MLP neurons of a small language model. Each row is named by its layer, matrix (up: input weights; down: output weights) and neuron, and shows model dimensions 32-127. Each number is 200 + 40 x the weight over its row's rms, rounded and kept within 0 to 999.
After each neuron's rows, "fires before" lists the tokens most often just after its 100 highest values on Wikipedia text that the model never trained on.

L6.up704,188,197,151,227,208,171,221,186,182,247,197,255,133,155,213,196,207,200,243,95,201,161,255,181,143,138,288,160,198,154,195,210,279,154,170,167,207,194,201,200,200,227,252,191,173,228,205,128,224,188,282,232,271,160,196,200,166,183,293,188,225,190,210,223,221,193,180,170,243,227,219,241,183,161,212,190,229,213,109,253,170,189,189,254,208,177,270,205,237,215,193,266,156,219,167,213
L6.down704,252,190,146,147,257,204,241,147,163,256,182,265,215,200,192,218,172,277,299,167,213,183,187,226,219,208,257,238,185,178,237,147,164,193,285,178,138,200,264,154,233,317,255,198,246,162,198,141,223,199,274,249,196,165,268,243,187,203,199,149,218,216,209,216,200,239,181,214,210,145,186,177,90,165,198,219,204,172,217,194,173,205,152,223,213,141,197,212,151,217,180,183,198,184,122,205
fires before: "s", " %", " Votes", "|", "\n"

L3.up891,173,131,197,171,257,173,183,194,201,205,166,169,196,161,236,267,227,214,256,181,208,191,146,176,214,195,179,164,232,234,153,188,215,240,218,188,224,155,197,207,140,296,151,264,178,208,216,188,242,220,180,209,150,261,223,193,215,241,230,137,145,253,143,191,167,211,184,194,222,246,252,232,158,150,206,200,225,243,158,219,216,169,209,243,257,177,217,169,198,219,251,152,188,129,228,207
L3.down891,198,197,174,177,219,238,178,204,179,237,247,215,222,204,236,203,258,259,174,222,256,159,202,237,115,160,229,254,249,186,178,247,206,228,150,241,294,215,224,203,217,160,116,231,169,185,155,163,201,197,188,229,259,166,168,213,187,147,204,243,198,293,197,212,178,180,208,139,164,176,190,186,223,225,263,243,167,181,193,148,244,175,189,204,185,197,276,216,166,180,245,228,141,197,227,216
fires before: " 0", "\n", " .", " (", "  ", "%"

L10.up199,242,199,224,163,210,227,138,189,203,202,225,178,232,167,171,198,192,171,219,249,179,210,191,224,169,220,151,207,186,174,222,196,230,212,125,190,286,159,193,235,210,216,172,295,130,216,236,207,211,241,216,197,186,172,229,186,207,230,242,227,248,240,239,202,183,196,170,185,242,174,163,165,165,172,206,200,187,172,227,209,121,192,186,180,202,235,183,169,190,183,232,211,88,301,142,145
L10.down199,231,215,155,139,187,209,232,280,223,144,132,182,181,212,201,274,170,220,216,205,126,215,217,241,182,124,226,269,148,244,141,238,168,273,215,206,200,186,194,164,255,253,256,110,218,147,208,184,171,153,189,304,249,198,235,169,305,186,246,192,192,157,251,206,226,244,258,186,220,231,183,120,176,207,200,258,212,236,221,177,137,237,162,221,153,193,130,178,120,180,164,180,248,227,195,161
fires before: "s"

L2.up129,242,230,227,222,130,147,248,193,193,190,246,244,219,147,263,249,136,193,201,242,236,227,211,185,238,169,237,244,242,151,188,270,245,174,225,217,185,202,183,193,169,232,134,222,254,269,159,156,144,147,155,145,218,191,242,165,177,168,257,165,209,243,239,192,157,249,195,167,160,178,216,218,280,265,167,240,75,230,193,192,186,137,192,289,200,188,237,210,196,198,160,201,186,163,177,254
L2.down129,172,182,219,207,206,203,213,248,168,240,212,196,177,148,176,209,201,299,183,132,266,208,225,226,189,158,254,189,239,206,223,205,119,228,215,182,257,234,227,176,213,196,164,207,198,161,130,257,198,160,256,123,210,224,200,234,208,147,192,194,190,238,205,223,168,181,191,202,179,221,241,217,226,220,227,217,248,232,216,233,273,189,281,223,285,193,189,243,199,216,166,179,109,172,165,108
fires before: "  ", "\n", " 98", "h", " Inf"

L3.up961,131,228,238,197,130,234,272,307,186,247,159,204,137,193,241,242,87,200,174,223,205,266,213,251,210,195,216,215,195,156,225,210,305,167,233,204,220,216,161,155,187,203,226,161,156,111,160,185,233,161,216,154,207,199,234,119,139,157,220,245,191,216,241,186,142,172,208,208,174,157,185,148,182,186,195,192,98,233,138,161,198,198,170,207,238,195,253,211,201,233,168,243,131,255,151,160
L3.down961,255,173,175,204,195,223,193,183,271,205,182,224,191,225,177,231,183,181,267,223,227,222,180,171,248,239,216,216,141,185,209,219,195,279,151,203,128,180,277,251,180,286,185,185,141,224,219,240,217,232,200,203,265,177,261,212,257,208,173,182,162,194,155,179,186,211,161,202,184,184,69,219,136,141,164,226,217,131,274,244,251,270,182,127,180,207,272,138,143,208,237,196,246,199,262,259
fires before: "-"

L3.up286,270,162,186,169,189,163,158,140,184,239,233,215,238,205,166,263,207,194,146,176,185,213,195,179,180,138,171,122,195,146,159,167,185,247,206,141,226,111,123,288,185,224,211,91,230,213,262,227,221,211,262,266,239,202,172,217,175,219,213,235,142,227,198,130,142,193,179,162,236,172,225,157,246,240,181,187,201,206,217,165,132,174,164,179,189,194,130,241,223,197,118,238,190,192,237,239
L3.down286,189,135,243,210,206,244,214,156,171,229,224,196,151,257,198,162,152,233,159,214,190,162,143,207,216,110,165,238,227,257,179,278,209,220,202,176,169,222,186,253,190,241,125,276,173,145,239,237,235,221,168,226,226,154,226,222,216,151,220,245,249,210,230,99,194,227,228,188,237,176,231,183,177,226,166,143,146,283,175,208,168,228,263,211,137,232,143,185,182,224,163,151,204,239,278,184
fires before: "\n", "=", "\n\n", ".", "19"

L9.up1020,163,261,150,218,231,121,170,132,153,243,246,188,150,233,198,162,189,233,212,146,152,217,181,266,287,179,234,171,162,211,184,276,181,227,217,244,252,118,195,231,206,134,187,231,187,200,184,196,125,207,226,149,149,160,227,205,180,234,200,211,213,210,239,197,225,267,174,179,241,231,216,225,301,159,196,269,153,180,248,175,237,217,242,161,158,229,278,208,228,239,265,230,116,189,257,242
L9.down1020,209,201,211,180,173,241,179,214,218,229,232,210,212,162,208,171,155,251,182,252,225,205,203,185,128,247,151,213,192,216,271,137,165,254,193,161,230,270,218,169,223,175,225,167,191,123,176,137,188,200,245,273,227,216,166,144,229,138,262,231,158,205,165,196,241,146,194,217,160,190,149,221,128,176,188,209,227,160,149,242,161,200,162,228,265,157,212,198,222,175,213,228,227,185,214,220
fires before: " |"

L2.up363,179,251,207,106,191,146,166,208,218,277,194,181,165,185,195,212,204,170,183,241,187,204,276,228,205,244,209,202,155,251,206,211,147,258,272,218,198,225,209,242,172,211,228,251,218,243,233,243,199,162,228,104,184,196,190,294,263,200,153,223,138,207,236,147,135,201,255,271,155,211,223,202,223,153,153,165,251,204,192,213,146,230,160,279,244,237,268,145,242,267,146,152,202,265,217,239
L2.down363,230,234,197,185,226,184,165,229,236,221,189,243,195,219,215,269,192,192,207,203,182,163,226,163,240,249,202,198,245,234,171,174,193,253,206,241,133,231,108,144,217,168,199,246,277,192,180,238,221,237,237,245,223,158,285,171,177,110,168,181,266,235,103,269,187,269,234,227,206,251,148,131,209,260,208,235,241,250,191,193,215,273,214,198,177,252,153,174,192,290,195,258,150,173,146,204
fires before: " |", "ter", " 7"

L9.up5,223,184,230,211,227,143,180,156,199,266,241,183,193,186,211,173,201,262,196,170,236,184,253,239,212,69,159,131,135,197,160,170,154,240,201,233,248,131,170,264,164,235,160,162,207,236,170,156,197,165,205,185,196,186,142,158,232,161,179,215,186,252,269,179,161,190,236,135,209,212,204,233,149,245,147,236,144,228,364,158,161,244,180,293,208,240,240,177,195,217,159,204,109,275,243,200
L9.down5,144,153,253,246,164,126,187,176,119,194,182,220,248,239,204,174,308,222,294,172,296,225,219,263,210,101,171,139,184,209,266,266,191,249,204,211,172,169,244,252,239,180,203,153,222,199,242,241,217,242,208,176,234,230,194,191,124,231,185,170,207,249,176,195,185,269,212,218,192,150,262,216,169,240,199,187,192,159,237,242,248,272,186,247,214,188,191,228,218,197,189,212,194,224,230,182
fires before: " |", ".", ":", "\n"

L6.up552,235,289,235,183,213,190,202,247,161,241,243,217,193,160,213,232,182,258,177,216,130,195,220,147,241,161,237,193,243,191,168,194,204,193,160,255,194,138,162,152,140,295,150,145,174,177,208,188,192,219,198,168,170,144,128,169,227,206,225,218,162,239,327,123,146,220,213,254,167,160,170,188,209,230,262,210,166,244,136,200,181,270,188,215,236,147,155,194,170,196,164,152,240,169,301,175
L6.down552,254,160,219,225,253,195,167,229,244,177,219,131,187,239,298,189,244,130,234,223,217,281,205,279,200,211,149,199,232,196,128,217,257,257,283,250,226,212,168,211,219,180,187,221,196,282,179,210,199,263,161,196,175,245,211,241,200,191,214,195,220,249,175,248,206,194,196,152,157,235,228,176,247,162,216,172,144,189,186,146,237,166,199,271,149,186,281,178,218,139,147,179,186,92,191,143
fires before: " |", "s", "ing"

L6.up489,241,239,202,198,237,178,210,194,254,244,211,256,284,191,167,198,205,215,257,211,107,188,236,123,254,172,204,228,170,154,262,232,204,193,260,262,173,252,181,239,180,216,229,164,198,160,162,212,199,143,223,199,255,125,174,149,270,222,192,210,195,245,233,176,142,142,245,243,226,146,269,248,259,160,206,192,126,189,217,180,195,238,132,181,134,227,168,201,190,168,141,193,167,247,309,244
L6.down489,187,254,216,165,224,216,199,264,182,119,155,264,235,206,158,217,221,169,226,161,208,187,178,164,304,162,235,226,303,217,175,123,217,140,205,138,241,230,197,237,204,262,192,258,191,196,290,202,210,262,181,110,159,201,317,234,215,234,192,221,219,125,191,236,184,67,169,235,249,154,217,169,105,193,208,243,145,192,245,158,186,213,228,284,224,217,256,191,215,191,199,194,207,131,217,168
fires before: "-"

L11.up495,147,158,172,152,247,214,177,164,264,203,211,231,212,204,198,163,177,144,165,130,255,240,154,227,208,191,216,251,201,193,184,193,237,221,139,205,302,184,148,177,224,197,228,272,199,121,183,165,214,180,246,216,177,237,248,196,185,194,186,198,268,216,136,236,134,206,193,214,205,161,286,233,193,155,188,223,289,158,162,248,191,238,187,191,251,165,136,159,178,225,159,254,206,207,194,222
L11.down495,290,228,124,165,176,175,194,153,183,193,181,210,171,257,125,207,168,147,220,244,217,244,263,169,227,245,208,211,214,243,280,117,204,214,247,115,108,173,170,235,190,216,153,180,245,241,108,218,188,172,234,167,217,184,219,162,268,245,195,212,135,284,173,168,182,161,221,224,178,190,161,207,217,291,175,263,154,226,248,239,183,130,232,177,205,278,224,158,192,153,227,208,226,228,118,149
fires before: "s", " No", " Roc", "'", " W"

L10.up854,226,155,196,110,185,179,251,188,206,247,194,246,205,132,227,208,113,216,171,233,216,236,190,209,247,161,225,237,171,240,133,231,223,183,269,240,230,171,160,212,168,289,174,210,207,285,221,166,175,185,204,217,194,217,205,224,166,157,260,258,144,261,243,141,109,190,224,168,176,276,285,216,203,229,145,219,244,248,247,116,299,200,211,271,203,175,269,109,174,207,188,132,196,239,195,329
L10.down854,191,143,191,206,187,195,152,248,136,244,203,233,169,286,221,180,234,173,205,215,274,213,124,77,224,219,180,190,211,135,202,202,122,150,219,192,175,244,230,208,78,198,193,177,198,237,185,127,288,215,173,234,150,197,182,234,176,318,168,156,264,219,211,143,255,186,204,227,276,209,263,198,221,208,118,148,220,234,186,214,252,211,214,231,113,157,204,251,314,243,238,176,226,198,194,165
fires before: " |", ".", "g"

L2.up137,229,205,236,216,195,107,144,247,233,235,137,241,257,136,217,199,161,202,208,260,193,211,187,152,205,171,179,187,217,112,165,167,216,204,150,137,249,155,118,206,189,237,141,200,209,239,167,184,257,230,172,232,318,209,173,218,142,154,176,206,238,233,281,163,161,177,142,193,170,174,211,167,189,236,184,257,156,248,188,249,197,208,161,157,210,152,170,144,205,192,230,198,171,212,255,241
L2.down137,136,221,177,228,215,202,119,200,255,234,185,152,115,130,153,225,270,175,221,263,171,224,101,187,130,169,154,150,149,192,197,269,154,146,198,138,280,179,271,225,176,200,117,216,217,194,162,249,269,127,139,226,143,199,206,199,167,175,159,244,170,254,204,173,211,205,207,196,173,235,184,202,226,203,145,84,201,227,208,160,236,217,214,218,153,249,192,197,171,317,276,138,194,233,169,169
fires before: "=", "  ", "\n", "\n\n"

L2.up25,216,232,157,266,264,194,138,215,186,224,208,221,239,194,225,266,212,185,216,196,200,180,251,150,229,187,179,217,52,144,224,243,197,197,191,144,201,152,202,217,210,180,227,136,188,244,200,185,244,97,226,189,274,163,182,199,176,178,196,256,130,236,225,133,170,159,167,189,172,136,270,196,184,236,233,142,204,244,201,202,129,258,179,246,243,213,199,182,208,271,263,182,197,230,244,318
L2.down25,183,208,249,217,276,164,207,233,225,199,242,264,173,260,171,205,234,163,165,136,235,167,194,166,201,157,232,189,248,225,221,203,209,204,147,203,218,111,244,273,231,243,201,240,189,204,179,194,165,262,190,200,199,265,179,199,190,310,219,179,170,231,175,281,177,231,272,256,184,204,198,164,146,178,210,142,117,169,188,215,235,214,196,142,189,137,229,195,286,199,144,204,215,123,178,177
fires before: " |", " Goals", ",", "s"